config = dict(
    qk_norm=False,
    bias='none',
    optimizer='adamw',
)
MLP neurons of a small language model. Each row is named by its layer, matrix (gate and up: input weights) and neuron, and shows model dimensions 96-191. Each number is 50 + 10 x the weight over its row's rms, rounded and kept within 0 to 99. A neuron's up and down rows have the sign that makes its largest values positive.
After each neuron's rows, "fires after" lists the tokens most often just before its 100 highest values on Wikipedia text that the model never trained on. A number after a token or word is its count.

L5.gate656:50 54 42 54 47 55 49 47 51 64 34 49 43 35 50 37 52 66 66 60 36 27 46 78 27 56 48 43 55 62 41 65 48 68 66 42 29 48 49 60 36 41 56 58 45 52 40 48 54 54 48 34 46 60 53 46 52 53 52 47 55 54 30 60 50 49 71 41 48 52 61 64 62 59 59 52 62 66 62 47 63 42 57 44 40 49 46 57 60 42 60 41 36 53 31 52
L5.up656:58 68 54 44 48 59 45 45 60 63 57 45 39 59 62 68 52 53 41 38 51 43 51 40 72 49 48 42 54 56 43 41 40 42 49 53 44 51 44 40 50 60 36 28 38 38 50 44 56 50 46 30 39 61 40 37 56 55 61 33 50 19 44 39 48 61 65 67 42 61 46 48 47 58 50 53 50 49 30 40 33 50 47 44 34 58 65 50 42 46 52 51 52 43 57 53
fires after: " one" 28, " (" 13, "." 10, " An" 5, "so" 4

L5.gate387:42 47 49 43 52 40 53 35 32 48 64 42 63 50 37 52 52 56 34 36 44 48 57 32 51 52 44 49 45 56 56 75 44 72 41 31 47 61 61 48 54 44 48 55 33 45 57 55 43 50 43 49 44 49 33 58 42 56 52 40 58 41 30 48 58 55 49 50 44 59 50 57 43 60 40 48 54 50 60 41 51 47 50 69 34 43 47 70 44 37 71 32 67 65 51 56
L5.up387:53 51 53 66 47 43 57 59 45 30 68 37 67 40 51 40 40 57 76 41 54 56 67 44 44 56 51 49 53 67 53 59 45 54 41 44 39 64 50 60 44 35 39 56 56 36 39 49 62 62 28 56 39 50 42 46 47 66 59 51 46 56 49 60 55 44 34 40 58 60 49 54 45 56 44 29 46 48 39 48 33 58 43 41 42 41 43 72 46 48 61 30 48 72 43 30
fires after: "–" 45, "-" 6, " who" 5

L5.gate213:51 42 30 56 52 42 67 61 60 53 45 48 49 25 55 64 58 52 57 42 36 48 58 49 50 51 58 46 54 60 49 58 37 52 55 48 43 49 40 57 57 53 49 46 48 48 32 62 45 59 48 46 72 70 60 45 52 47 33 60 58 40 65 37 48 67 59 52 41 47 39 38 69 49 52 65 44 58 58 57 55 34 53 50 58 43 31 39 51 59 57 43 36 61 32 73
L5.up213:57 52 38 50 24 42 44 48 33 55 67 66 79 47 51 60 49 70 41 51 52 41 45 59 64 35 54 52 37 44 57 53 50 37 43 40 25 74 39 66 47 60 28 61 54 46 57 58 57 61 59 40 59 48 46 59 52 52 42 40 60 51 44 31 65 53 56 42 29 49 52 48 48 50 43 37 43 77 65 54 47 37 46 45 32 41 75 53 50 41 50 56 33 55 51 55
fires after: " was" 31, " served" 14, " as" 7

L5.gate539:51 48 41 62 46 44 24 43 39 40 68 44 29 45 42 75 62 54 59 46 48 70 58 38 48 69 48 42 53 39 59 50 45 62 46 49 34 31 62 54 43 37 36 42 62 58 56 33 44 47 50 57 36 67 55 55 48 63 38 49 65 37 69 49 48 63 69 54 40 47 44 63 33 47 53 43 65 66 52 32 48 45 41 56 53 60 41 50 47 40 54 54 40 47 47 58
L5.up539:42 56 43 35 41 62 50 31 40 37 54 64 41 51 59 48 73 58 32 41 71 61 58 46 35 48 62 47 45 63 55 41 51 55 61 74 30 48 50 55 57 53 49 62 44 39 50 44 51 45 38 34 39 50 43 58 56 52 43 59 37 46 45 54 61 55 52 50 68 57 48 56 46 71 65 49 54 52 56 61 64 54 52 72 52 39 53 54 31 41 44 51 38 32 60 59
fires after: ")" 58, " Time" 4

L5.gate990:61 53 58 44 58 36 59 44 36 55 48 41 44 36 48 55 55 52 50 58 58 38 50 56 59 48 38 57 57 57 61 61 47 47 40 36 65 56 53 47 55 60 62 48 29 50 37 57 65 49 33 49 42 45 45 33 55 49 52 37 44 33 55 47 40 47 51 57 41 46 46 48 36 52 57 47 54 42 56 41 49 16 44 32 52 71 36 54 54 53 56 35 46 48 46 47
L5.up990:46 60 63 45 59 53 56 34 38 34 55 47 53 54 47 37 43 47 48 44 45 56 68 48 44 62 33 45 40 62 55 55 62 54 55 45 58 51 55 32 50 57 41 36 43 47 37 38 63 60 64 48 46 40 72 37 43 42 44 42 28 24 63 50 65 49 51 55 60 46 53 67 48 52 42 65 52 67 41 49 57 45 61 61 59 84 49 67 38 47 51 61 56 58 63 64
fires after: "." 30, "=" 25, "\n\n" 9, "," 5

L5.gate89:69 50 46 37 50 48 41 44 36 58 61 46 58 33 31 58 50 59 66 58 54 62 52 58 39 39 47 44 39 49 51 65 50 55 38 58 36 64 52 50 32 43 60 45 41 49 79 44 61 49 44 47 21 42 49 60 45 41 43 54 54 47 52 46 55 50 64 51 54 54 56 69 55 55 59 62 65 54 38 37 50 44 56 58 55 55 46 49 48 63 64 49 73 46 41 42
L5.up89:40 51 61 53 69 46 44 39 57 35 42 36 46 47 51 69 43 60 38 66 39 41 56 47 58 66 49 48 55 29 46 60 68 25 51 38 56 43 53 36 46 46 46 43 37 57 56 53 61 52 48 41 42 62 55 32 48 74 48 64 56 50 61 42 50 45 68 63 41 33 66 46 60 55 29 62 56 37 55 36 44 51 57 48 34 43 46 52 58 50 42 53 44 44 59 25
fires after: " |" 63, "|" 12, " 0" 4, " —" 4

L5.gate88:49 54 40 66 52 78 37 66 46 41 53 60 54 65 56 53 46 53 65 44 28 48 43 52 49 60 52 65 39 45 55 69 55 48 33 45 42 39 25 70 35 59 39 33 41 49 55 54 58 45 40 45 62 57 56 52 58 65 50 57 45 35 57 44 42 38 55 58 50 52 57 46 56 55 50 53 60 57 56 69 64 38 68 60 33 49 60 43 84 36 29 47 48 68 66 45
L5.up88:61 37 46 46 64 61 50 53 58 30 58 61 57 55 54 58 59 45 55 54 41 53 38 47 56 50 39 50 50 54 54 50 48 54 53 47 53 37 48 52 44 58 47 47 47 38 57 49 41 50 51 36 42 57 51 60 40 48 48 30 56 53 57 49 45 47 60 43 43 57 52 46 49 63 57 49 51 51 65 50 51 34 61 65 57 37 56 50 91 40 40 47 37 68 66 64
fires after: "," 88

L5.gate986:48 47 46 18 55 37 43 29 50 60 37 48 55 52 32 51 55 45 62 38 54 56 58 45 53 53 41 56 59 47 48 54 41 60 46 39 42 26 46 54 40 54 62 53 45 55 45 41 35 48 60 54 46 30 57 62 62 53 40 50 55 49 63 47 52 44 53 53 31 65 57 68 50 37 54 45 59 57 57 41 61 46 50 74 42 56 35 40 58 24 44 41 51 55 73 43
L5.up986:46 58 54 57 63 63 61 40 33 50 42 46 51 59 54 65 57 52 56 64 49 56 61 30 41 34 54 42 47 41 55 48 31 57 41 51 54 51 56 65 46 49 41 63 38 30 35 55 51 52 52 25 40 41 42 33 55 46 61 46 51 47 37 40 55 36 48 36 42 55 61 37 36 56 49 45 49 39 63 66 56 30 65 57 36 62 38 53 64 40 53 46 42 56 45 53
fires after: " (" 25, " Max" 21, "oph" 5

L5.gate500:57 27 54 67 39 47 40 44 46 62 49 54 64 49 53 63 38 60 66 48 54 43 43 57 51 49 50 46 42 54 44 52 58 66 50 44 42 31 43 43 61 28 60 31 57 60 58 45 51 26 53 59 50 60 68 70 45 56 51 39 49 46 71 48 40 64 66 53 62 29 39 47 40 67 58 36 53 50 57 44 60 35 56 62 39 59 48 60 50 48 56 39 35 55 52 58
L5.up500:47 54 42 53 48 52 60 65 44 39 46 58 56 53 27 41 51 50 65 40 59 38 58 63 50 47 64 48 58 42 47 36 50 39 65 42 44 62 41 78 42 42 43 34 43 47 51 50 46 60 41 53 50 50 57 50 52 65 51 42 57 58 65 27 43 63 59 40 55 67 55 48 36 63 59 53 48 56 62 44 44 47 56 50 51 64 48 48 55 47 57 38 55 53 62 58
fires after: "-" 27, "\n" 15, "|" 7, " 18" 5, " Time" 4, " Total" 4

L5.gate567:53 55 44 41 61 43 62 37 62 56 60 47 33 46 49 56 53 60 34 70 54 50 46 40 61 54 49 67 53 54 58 56 66 49 55 39 51 71 42 42 40 38 46 40 55 59 40 63 38 45 52 54 58 43 43 36 44 52 50 51 45 55 44 34 50 51 45 45 39 50 52 51 60 43 44 41 42 53 53 63 64 59 60 45 46 36 28 40 80 70 33 46 65 52 68 49
L5.up567:31 68 61 47 55 46 60 30 56 54 55 55 68 70 47 47 56 55 59 49 72 55 46 49 58 38 55 41 60 60 56 49 55 40 62 41 38 38 64 48 57 55 62 56 53 58 31 50 51 66 48 45 56 45 41 57 57 37 47 43 62 47 38 44 61 45 57 26 54 32 54 40 54 49 42 49 50 53 43 63 36 39 43 53 19 61 71 22 59 40 49 48 38 44 41 38
fires after: " co" 14, " se" 11, " ab" 10, " he" 6, "é" 6, " te" 6

L5.gate349:51 43 36 59 49 41 52 40 34 56 54 58 35 68 48 67 50 55 40 44 47 52 34 61 43 52 61 55 48 61 31 55 47 45 47 50 41 44 59 65 42 62 39 43 60 44 45 53 55 48 52 30 46 63 50 50 48 43 55 48 48 63 55 39 33 43 58 63 50 67 38 58 38 60 47 61 56 52 58 50 50 39 47 41 57 60 47 56 53 36 43 56 70 49 40 61
L5.up349:50 59 39 44 53 65 46 45 42 49 53 53 51 59 56 39 43 49 42 33 54 51 52 43 43 46 39 56 41 45 40 74 56 38 40 62 58 49 30 53 57 77 43 53 53 39 73 45 61 54 71 42 52 50 63 59 41 47 70 56 41 52 61 49 54 60 36 51 48 54 41 60 38 48 72 39 53 48 62 51 48 46 65 62 49 50 59 48 53 45 53 55 35 50 62 57
fires after: "," 50, " W" 9, " L" 4

L5.gate105:59 62 44 64 47 52 46 60 70 45 55 65 51 43 67 61 62 49 56 36 54 48 55 42 44 42 56 53 49 59 54 49 39 51 41 71 45 46 41 48 34 47 60 49 56 57 40 50 56 45 29 54 46 41 45 28 40 62 51 49 64 52 57 56 48 48 43 54 43 58 45 77 54 60 53 59 57 54 48 58 56 46 61 35 44 45 49 52 54 45 64 42 62 52 45 51
L5.up105:54 62 49 46 42 42 55 38 52 42 43 43 52 33 52 54 42 71 47 53 49 54 46 41 46 53 40 76 48 59 30 48 36 58 49 50 44 40 44 58 53 54 55 34 53 48 52 46 63 61 38 41 65 49 41 48 38 65 41 35 36 59 57 56 38 54 39 61 47 66 52 43 51 50 66 29 54 54 51 62 47 53 48 53 25 69 37 50 38 43 52 31 36 54 47 57
fires after: " |" 54, "dale" 11, "|" 4, " Der" 4

L5.gate772:45 41 52 32 57 52 40 47 33 43 47 59 56 55 44 63 42 55 37 40 45 47 58 27 45 47 45 53 45 68 49 58 55 69 56 47 45 47 49 52 53 46 51 65 80 56 49 43 53 54 56 49 34 54 49 38 45 48 46 46 61 65 63 71 44 53 50 52 40 56 30 44 61 72 65 39 63 64 70 50 51 57 47 43 53 52 35 65 43 50 50 47 38 53 23 53
L5.up772:68 45 54 22 45 38 48 41 31 42 52 54 42 55 50 43 44 59 41 55 61 44 66 53 39 52 62 44 56 35 38 56 45 47 64 48 37 60 64 37 53 44 43 41 49 43 40 39 42 42 50 40 37 58 49 44 31 51 54 37 45 29 46 36 37 43 57 42 54 64 50 39 54 35 47 59 52 38 72 58 56 45 52 67 43 56 42 55 59 48 70 62 55 67 42 62
fires after: " one" 16, " is" 14, ")" 11, " species" 7, "Species" 6, " was" 4

L5.gate603:49 47 46 65 63 58 49 33 30 52 59 41 46 49 51 69 51 39 73 41 52 46 46 33 39 73 50 25 42 44 52 61 42 61 60 47 45 26 53 54 53 46 55 56 55 53 54 49 70 41 54 58 42 57 57 51 48 55 38 63 42 46 60 58 33 41 54 41 51 55 63 51 40 58 54 54 59 41 42 47 70 40 34 54 59 58 54 53 48 61 58 48 70 47 33 28
L5.up603:46 30 64 53 42 78 48 51 50 52 48 66 69 47 52 46 56 44 49 44 57 45 51 29 39 30 58 58 60 47 69 33 42 44 45 55 49 53 54 46 38 47 50 33 48 56 55 52 38 32 57 61 51 65 54 45 44 51 61 52 65 48 40 44 45 49 54 46 54 54 39 50 53 42 42 57 55 36 51 31 47 57 59 47 55 49 59 68 56 58 43 49 34 63 63 44
fires after: ":" 35, ")" 9, " The" 6, "The" 5, " Synonyms" 5, "63" 4

L5.gate579:59 49 42 31 50 50 46 60 58 51 45 37 29 57 41 52 69 40 64 41 73 46 46 33 42 58 48 60 55 51 53 51 64 48 42 36 55 42 42 48 26 41 54 47 56 69 68 45 64 25 47 53 47 57 47 56 45 48 55 49 37 59 62 63 47 40 67 54 53 60 45 63 31 53 54 50 62 47 47 36 56 57 55 60 60 47 41 39 34 48 41 49 42 73 51 55
L5.up579:60 47 50 45 48 48 45 49 41 64 52 45 34 45 44 42 40 58 39 29 28 49 65 46 60 54 47 61 63 58 36 67 45 60 57 54 26 41 65 44 54 47 35 27 43 53 43 56 38 46 44 44 65 45 59 53 30 55 50 50 48 44 57 50 50 65 48 32 53 53 47 45 46 61 42 51 54 47 65 62 55 54 39 36 54 56 62 48 43 60 44 43 74 43 75 49
fires after: " |" 86, " 0" 4

L5.gate255:54 45 50 39 56 55 38 45 55 65 56 47 39 36 79 60 57 75 55 48 40 61 61 58 39 49 41 45 43 62 55 55 66 67 45 53 35 44 40 74 38 43 50 51 29 60 44 40 51 43 66 37 44 36 44 50 65 57 42 46 44 49 39 55 36 44 53 46 54 42 46 57 52 49 53 52 50 47 71 56 34 54 64 44 26 44 44 34 58 42 54 40 56 59 49 54
L5.up255:46 46 55 47 59 51 53 59 42 59 47 40 38 44 44 52 49 61 68 66 52 56 60 57 38 60 69 47 38 44 52 48 44 41 71 50 23 38 57 34 40 43 53 69 27 41 51 59 51 49 44 64 41 55 49 44 56 63 74 55 51 46 67 45 52 50 41 61 61 45 53 41 30 38 57 57 49 48 64 43 60 37 46 38 61 44 33 53 34 50 44 47 41 40 61 28
fires after: "." 60, " In" 5, " At" 4, " During" 4

L5.gate805:52 46 49 37 64 33 31 46 51 71 45 34 57 48 49 57 39 49 58 58 51 47 46 58 44 60 45 56 50 68 39 51 56 50 52 60 53 31 33 47 54 44 52 52 57 77 54 63 67 42 65 44 48 52 43 59 57 44 44 35 68 42 53 38 43 64 47 58 48 59 44 49 63 53 66 41 47 36 52 35 60 35 42 37 40 61 56 53 54 57 52 49 54 57 49 54
L5.up805:51 43 37 40 66 55 37 72 56 52 64 49 58 35 52 62 66 64 56 58 52 56 44 48 55 58 39 66 65 67 48 54 42 58 39 30 64 51 38 56 42 59 57 60 57 54 40 34 49 54 58 43 72 41 55 52 48 49 46 51 50 51 41 51 42 57 36 39 38 65 38 63 50 48 55 43 44 41 46 48 62 43 32 79 31 56 49 45 42 65 55 41 43 57 40 54
fires after: " was" 53, " is" 7, " first" 4

L5.gate917:45 48 54 58 43 41 34 46 34 54 53 26 56 35 24 49 58 59 60 58 43 44 59 47 44 58 45 45 36 46 29 72 52 40 49 50 43 47 59 63 51 49 33 45 44 54 51 40 67 51 34 54 54 43 56 57 52 50 43 57 47 39 62 42 38 59 66 47 50 36 40 59 28 53 59 57 63 53 61 37 49 36 49 55 55 55 30 49 47 61 50 33 71 50 35 49
L5.up917:48 46 35 32 51 74 42 45 51 53 56 39 46 49 39 60 44 60 51 60 53 56 51 41 40 50 57 54 53 44 62 51 37 63 57 31 53 54 59 61 48 58 54 59 33 45 64 52 46 25 40 48 31 43 50 37 49 36 29 55 50 60 71 39 52 51 62 51 55 30 42 50 37 39 48 51 44 47 44 42 45 70 55 47 59 49 40 46 51 29 75 69 29 57 52 36
fires after: "\n" 17, "-" 13, " No" 10, " (" 8, "unt" 6, "." 5

L5.gate14:51 53 49 53 46 58 58 53 41 45 26 40 40 33 73 67 61 44 47 65 53 45 36 71 39 50 52 48 55 46 51 42 49 55 45 51 67 45 58 61 41 47 54 48 56 58 68 58 30 50 47 47 29 68 58 67 34 31 52 62 35 50 56 56 61 49 42 51 62 46 35 58 33 34 48 54 49 41 55 42 67 47 61 63 42 47 35 34 34 34 47 43 38 41 32 48
L5.up14:50 53 55 58 50 49 52 39 49 34 61 45 58 49 61 48 37 61 38 42 37 54 47 39 50 47 69 51 67 44 44 43 48 61 48 42 50 39 34 50 55 58 56 58 59 55 46 36 58 71 49 51 37 74 57 56 35 41 45 61 52 25 47 43 59 45 68 52 57 43 49 75 43 54 38 44 51 45 54 49 62 48 55 44 43 52 53 50 39 44 59 43 39 35 47 48
fires after: "|" 29, " |" 24, "\n" 9, " UTC" 5, "-" 4, " Time" 4

L5.gate695:52 45 41 66 44 41 51 60 40 48 41 68 41 46 38 48 49 47 59 57 48 45 44 33 59 66 57 40 56 59 50 52 51 59 55 52 63 52 41 44 55 37 62 33 50 65 64 39 69 37 42 51 40 55 42 58 42 56 35 53 49 35 58 50 41 59 62 52 53 54 53 52 50 59 43 37 54 48 45 35 63 45 41 61 67 48 54 59 69 56 46 49 52 66 63 48
L5.up695:49 53 52 48 59 63 64 60 52 48 48 50 47 38 57 56 44 41 59 38 35 36 39 55 61 31 55 38 36 55 32 58 52 66 53 76 46 50 44 60 62 48 56 41 47 52 54 53 43 29 47 51 59 38 48 23 50 49 50 57 52 53 29 69 45 64 62 77 43 56 27 60 45 75 48 67 57 43 35 62 47 49 43 51 63 59 35 52 42 58 57 50 50 40 49 48
fires after: ":" 57, "°" 15, "′" 12

L5.gate413:49 30 53 25 41 55 46 43 37 56 58 65 43 45 42 73 56 51 44 32 57 58 53 42 50 48 66 55 44 57 63 58 59 67 52 49 39 54 30 45 43 45 63 43 65 77 58 49 49 55 59 69 29 53 53 62 40 44 48 49 29 34 51 65 56 39 48 47 45 50 42 65 29 55 44 45 60 54 63 37 48 40 52 52 56 34 34 49 34 34 59 57 51 46 57 41
L5.up413:67 36 36 53 46 53 47 59 44 51 79 43 49 54 44 67 65 46 31 40 57 49 48 44 48 52 49 58 46 55 48 44 48 59 51 50 41 38 62 52 57 56 34 70 39 47 50 50 41 43 44 56 41 50 48 48 53 51 45 31 52 51 29 41 58 54 36 55 39 55 62 49 49 60 49 60 49 32 46 44 46 66 46 63 46 59 60 74 53 57 37 41 57 35 51 71
fires after: " is" 31, ")" 14, "," 8, "–" 8, " was" 6

L5.gate301:53 51 55 48 55 45 32 46 54 41 65 49 43 55 67 64 52 61 65 61 49 48 39 39 54 38 63 59 53 50 56 65 51 57 39 40 38 53 49 69 35 62 70 41 41 77 56 65 38 54 42 60 39 49 56 52 46 54 57 48 60 41 36 51 58 64 57 57 54 53 41 60 40 44 48 43 57 56 48 50 63 50 45 50 50 53 42 24 42 43 53 30 46 33 39 27
L5.up301:50 55 65 42 61 51 46 54 53 32 53 60 77 52 46 59 59 64 31 27 38 59 48 55 46 61 58 59 39 40 56 69 54 53 73 53 48 58 42 41 62 40 57 61 47 54 49 49 41 54 53 52 52 54 63 52 44 50 58 53 47 47 30 57 58 43 50 68 54 45 32 35 59 51 49 59 44 46 38 39 36 44 59 75 31 62 48 65 55 56 38 50 50 38 41 49
fires after: "|" 17, "\n" 16, " conf" 5, " adm" 4, " Av" 4, " att" 4

L5.gate794:47 33 47 70 56 60 36 47 57 41 39 49 43 47 45 64 64 51 48 41 57 47 44 49 42 69 51 38 37 57 46 38 56 41 59 44 41 47 46 43 53 51 48 45 48 52 68 44 52 37 51 61 41 36 48 52 35 58 57 43 46 40 61 42 47 43 52 40 56 47 42 64 47 59 42 79 44 46 65 35 58 57 56 67 49 48 44 50 36 71 39 59 49 64 48 44
L5.up794:52 43 43 50 55 44 38 41 45 56 60 41 39 46 46 45 49 53 50 36 55 34 61 60 46 45 42 56 52 47 42 50 44 31 36 46 46 70 48 42 45 54 43 41 40 38 49 47 73 61 59 45 46 52 39 48 51 57 55 47 39 58 63 48 48 54 37 44 50 53 58 39 66 29 35 32 66 63 59 46 44 43 60 60 37 52 37 59 38 65 29 55 55 41 42 37
fires after: " |" 47, "|" 30, "  " 6, "00" 5

L5.gate190:55 47 41 52 36 47 51 19 41 67 56 47 45 56 72 57 35 43 57 55 39 58 43 45 55 63 38 37 38 50 59 54 54 44 34 54 44 52 50 55 44 48 47 51 42 38 46 45 65 36 48 65 63 62 59 41 65 53 31 50 35 44 52 39 49 36 46 52 47 48 47 40 61 49 44 35 66 41 54 72 50 44 54 56 49 53 51 50 66 39 42 49 51 42 51 57
L5.up190:57 54 48 48 62 66 57 34 45 43 57 44 48 61 42 42 34 48 56 41 28 64 58 45 53 47 38 39 65 45 55 55 46 36 42 41 58 56 62 53 45 72 55 47 53 47 54 51 56 54 43 50 54 66 60 44 48 60 55 33 55 46 47 55 53 39 38 47 55 43 60 57 73 35 44 45 60 45 62 49 34 49 71 47 58 78 48 49 60 61 44 53 40 55 52 50
fires after: "," 43, "\n " 8, "." 6

L5.gate193:37 43 49 51 66 45 65 47 37 61 52 52 57 51 49 62 51 67 43 36 62 52 65 59 32 46 49 61 55 50 50 42 57 50 44 32 62 47 58 60 50 42 55 50 48 47 59 60 56 39 59 65 59 46 46 71 40 44 52 38 30 54 42 61 55 46 63 57 55 40 46 34 40 53 58 44 55 29 59 32 41 43 48 51 51 43 42 37 44 64 58 39 60 51 49 21
L5.up193:36 49 66 57 48 54 62 48 33 36 61 58 60 41 36 42 70 69 52 32 60 53 69 34 54 42 51 51 73 51 59 49 47 47 70 47 41 43 39 61 47 56 53 32 47 53 49 52 69 29 71 46 55 53 54 59 60 36 55 46 56 45 49 42 47 69 44 49 40 24 32 48 45 47 55 50 55 45 46 60 71 52 56 55 51 40 53 57 52 53 49 60 52 44 51 43
fires after: "." 33, "–" 20, " –" 12, ":" 9, "-" 8

L5.gate251:51 41 50 54 44 67 40 50 42 50 67 49 62 52 61 62 52 61 52 50 31 48 76 41 40 52 54 62 53 39 43 61 57 38 57 58 59 38 56 54 35 39 49 55 37 66 45 51 49 53 48 37 45 70 68 58 53 59 23 65 52 40 48 56 41 50 59 48 59 51 52 64 38 50 66 55 71 42 62 30 56 44 50 63 53 62 33 44 62 40 53 37 53 49 59 69
L5.up251:55 62 63 51 62 59 55 50 47 48 65 54 53 43 35 49 41 48 60 50 37 55 55 45 48 54 57 65 54 58 61 56 61 64 64 46 37 62 54 36 31 46 59 40 63 66 68 45 46 65 46 54 55 46 75 47 36 42 65 51 48 47 65 50 42 50 44 28 53 48 46 50 47 55 54 43 59 53 58 39 49 43 54 53 42 49 65 43 39 48 55 54 56 67 46 40
fires after: "|" 64, " |" 16

L5.gate918:40 44 46 71 40 50 55 47 58 55 60 37 48 43 47 41 40 74 60 71 47 60 57 59 35 58 62 62 33 40 58 51 38 54 53 58 27 65 43 48 29 56 53 48 35 37 55 47 52 51 51 51 28 49 50 55 43 53 49 54 47 39 57 52 54 57 59 48 47 49 74 64 57 50 50 48 50 47 67 44 56 47 52 70 40 48 33 47 53 45 49 49 49 45 49 53
L5.up918:52 54 55 39 56 44 52 40 54 52 56 55 55 26 38 29 41 35 58 31 45 41 44 66 49 49 46 66 60 53 46 67 69 58 59 44 55 60 63 38 59 46 50 56 43 48 61 61 40 58 43 52 56 43 61 33 48 67 60 54 54 42 46 43 48 43 48 40 65 61 64 49 54 54 49 40 49 49 43 42 45 37 59 40 68 38 58 47 58 59 48 32 44 54 37 57
fires after: "N" 16, "S" 9, " S" 9, " M" 8, "M" 5, " T" 5

L5.gate977:44 42 59 44 48 36 48 45 40 37 54 44 59 40 46 64 44 41 59 54 52 56 45 46 53 31 39 47 46 50 51 68 43 30 56 47 64 55 38 50 48 41 60 33 45 41 52 50 64 49 70 38 34 47 39 55 45 55 42 54 52 45 42 53 49 47 60 42 53 60 62 56 71 31 40 61 44 44 52 48 57 39 40 65 49 37 45 64 43 62 61 54 64 52 38 37
L5.up977:53 42 44 55 83 50 46 45 41 51 53 36 63 40 46 72 62 65 57 53 45 47 73 48 39 53 46 54 46 44 56 56 49 34 48 45 42 56 36 32 40 57 60 23 49 47 59 49 76 37 46 41 36 59 44 58 38 62 37 35 44 39 58 40 50 40 72 29 36 46 54 73 44 35 43 58 64 52 58 47 41 51 61 49 40 40 37 65 58 73 44 55 66 47 56 42
fires after: " |" 66, "|" 11

L5.gate368:42 47 47 52 50 51 50 45 54 53 62 49 48 52 76 33 47 43 63 68 47 50 55 58 64 57 57 47 51 63 52 39 46 44 39 34 58 71 51 52 58 59 45 43 54 52 49 53 39 32 31 20 46 47 56 55 44 51 46 56 53 58 48 37 57 56 66 37 64 69 63 59 51 42 42 44 39 53 69 55 56 57 43 51 36 38 50 48 53 56 37 43 45 64 46 48
L5.up368:60 30 43 60 54 39 35 46 73 44 56 38 35 35 48 47 38 47 62 55 59 46 58 51 31 44 42 64 50 42 54 47 48 41 60 56 58 71 63 38 30 65 60 54 39 54 44 57 53 49 39 60 57 52 51 55 43 49 49 55 42 42 53 44 44 29 34 30 51 59 45 62 47 43 49 48 53 41 40 38 47 41 40 30 57 66 73 27 46 52 60 45 37 47 51 55
fires after: " U" 19, " T" 10, " S" 9, "S" 6, " I" 6, " MS" 5

L5.gate721:72 50 34 53 57 71 60 58 41 48 54 48 37 37 66 68 45 57 49 53 44 42 43 45 57 43 57 60 35 52 71 72 52 64 49 49 37 50 42 47 47 63 65 47 52 58 56 49 45 51 50 69 60 50 63 34 53 49 45 46 44 51 54 60 55 47 60 47 52 48 41 78 40 62 53 42 49 47 48 50 55 39 48 32 47 35 49 62 55 40 30 51 55 49 47 45
L5.up721:49 45 36 57 38 43 56 56 46 57 59 49 49 55 74 58 53 62 75 52 49 29 37 33 40 35 46 52 50 49 50 56 71 40 58 51 46 43 43 49 33 45 50 40 38 57 56 66 51 39 55 51 58 47 49 56 61 59 55 56 58 50 61 36 34 59 61 70 39 45 47 46 48 60 45 48 48 48 54 53 50 52 61 44 55 47 56 44 48 48 46 62 65 44 47 52
fires after: ":" 48, "'" 10, "\n" 7, " +" 7, "′" 7, "," 6

L5.gate4:67 45 53 51 50 55 38 36 52 39 43 45 53 51 49 39 39 53 49 58 53 40 41 54 54 61 42 49 31 50 58 69 52 39 48 46 53 53 54 58 39 43 34 54 42 61 64 52 61 54 50 55 56 49 48 46 33 61 44 68 54 60 48 68 44 48 49 51 43 72 67 70 39 43 65 55 62 51 52 44 28 13 56 57 48 58 58 53 55 55 47 42 54 66 36 51
L5.up4:50 34 68 59 58 60 49 50 59 45 55 50 35 59 53 45 52 47 72 56 47 43 50 57 44 64 39 60 56 50 52 63 34 51 53 62 38 54 60 48 42 47 33 49 56 62 53 75 48 52 63 38 59 71 61 35 29 41 51 65 44 52 50 16 25 41 50 64 54 47 45 75 56 49 55 54 49 43 46 62 56 59 60 42 51 50 52 32 56 64 25 56 27 38 47 47
fires after: " U" 28, " D" 10, " E" 9, " N" 8, " H" 6, " W" 5

L5.gate952:60 41 58 59 64 63 48 54 60 55 37 46 36 50 52 59 46 62 37 56 56 38 57 43 52 45 34 49 40 53 52 50 41 66 50 49 56 57 41 49 46 47 41 42 50 61 40 62 41 47 44 37 55 49 46 47 39 58 52 47 35 52 38 59 42 29 45 60 38 68 34 54 46 54 52 35 55 50 70 51 59 49 48 47 59 40 40 31 55 44 43 48 48 51 33 66
L5.up952:53 50 39 61 44 45 60 60 54 57 51 39 52 67 64 57 42 36 52 26 54 26 64 36 55 69 51 55 58 31 59 54 45 46 49 48 44 53 44 71 61 45 56 45 51 34 45 44 50 35 58 57 44 35 38 60 55 62 53 55 51 40 53 60 49 57 61 61 34 29 47 56 69 46 43 36 44 49 71 60 55 39 54 52 51 65 55 70 57 58 46 46 74 44 61 63
fires after: "," 38, ")" 10, "ia" 4, " is" 4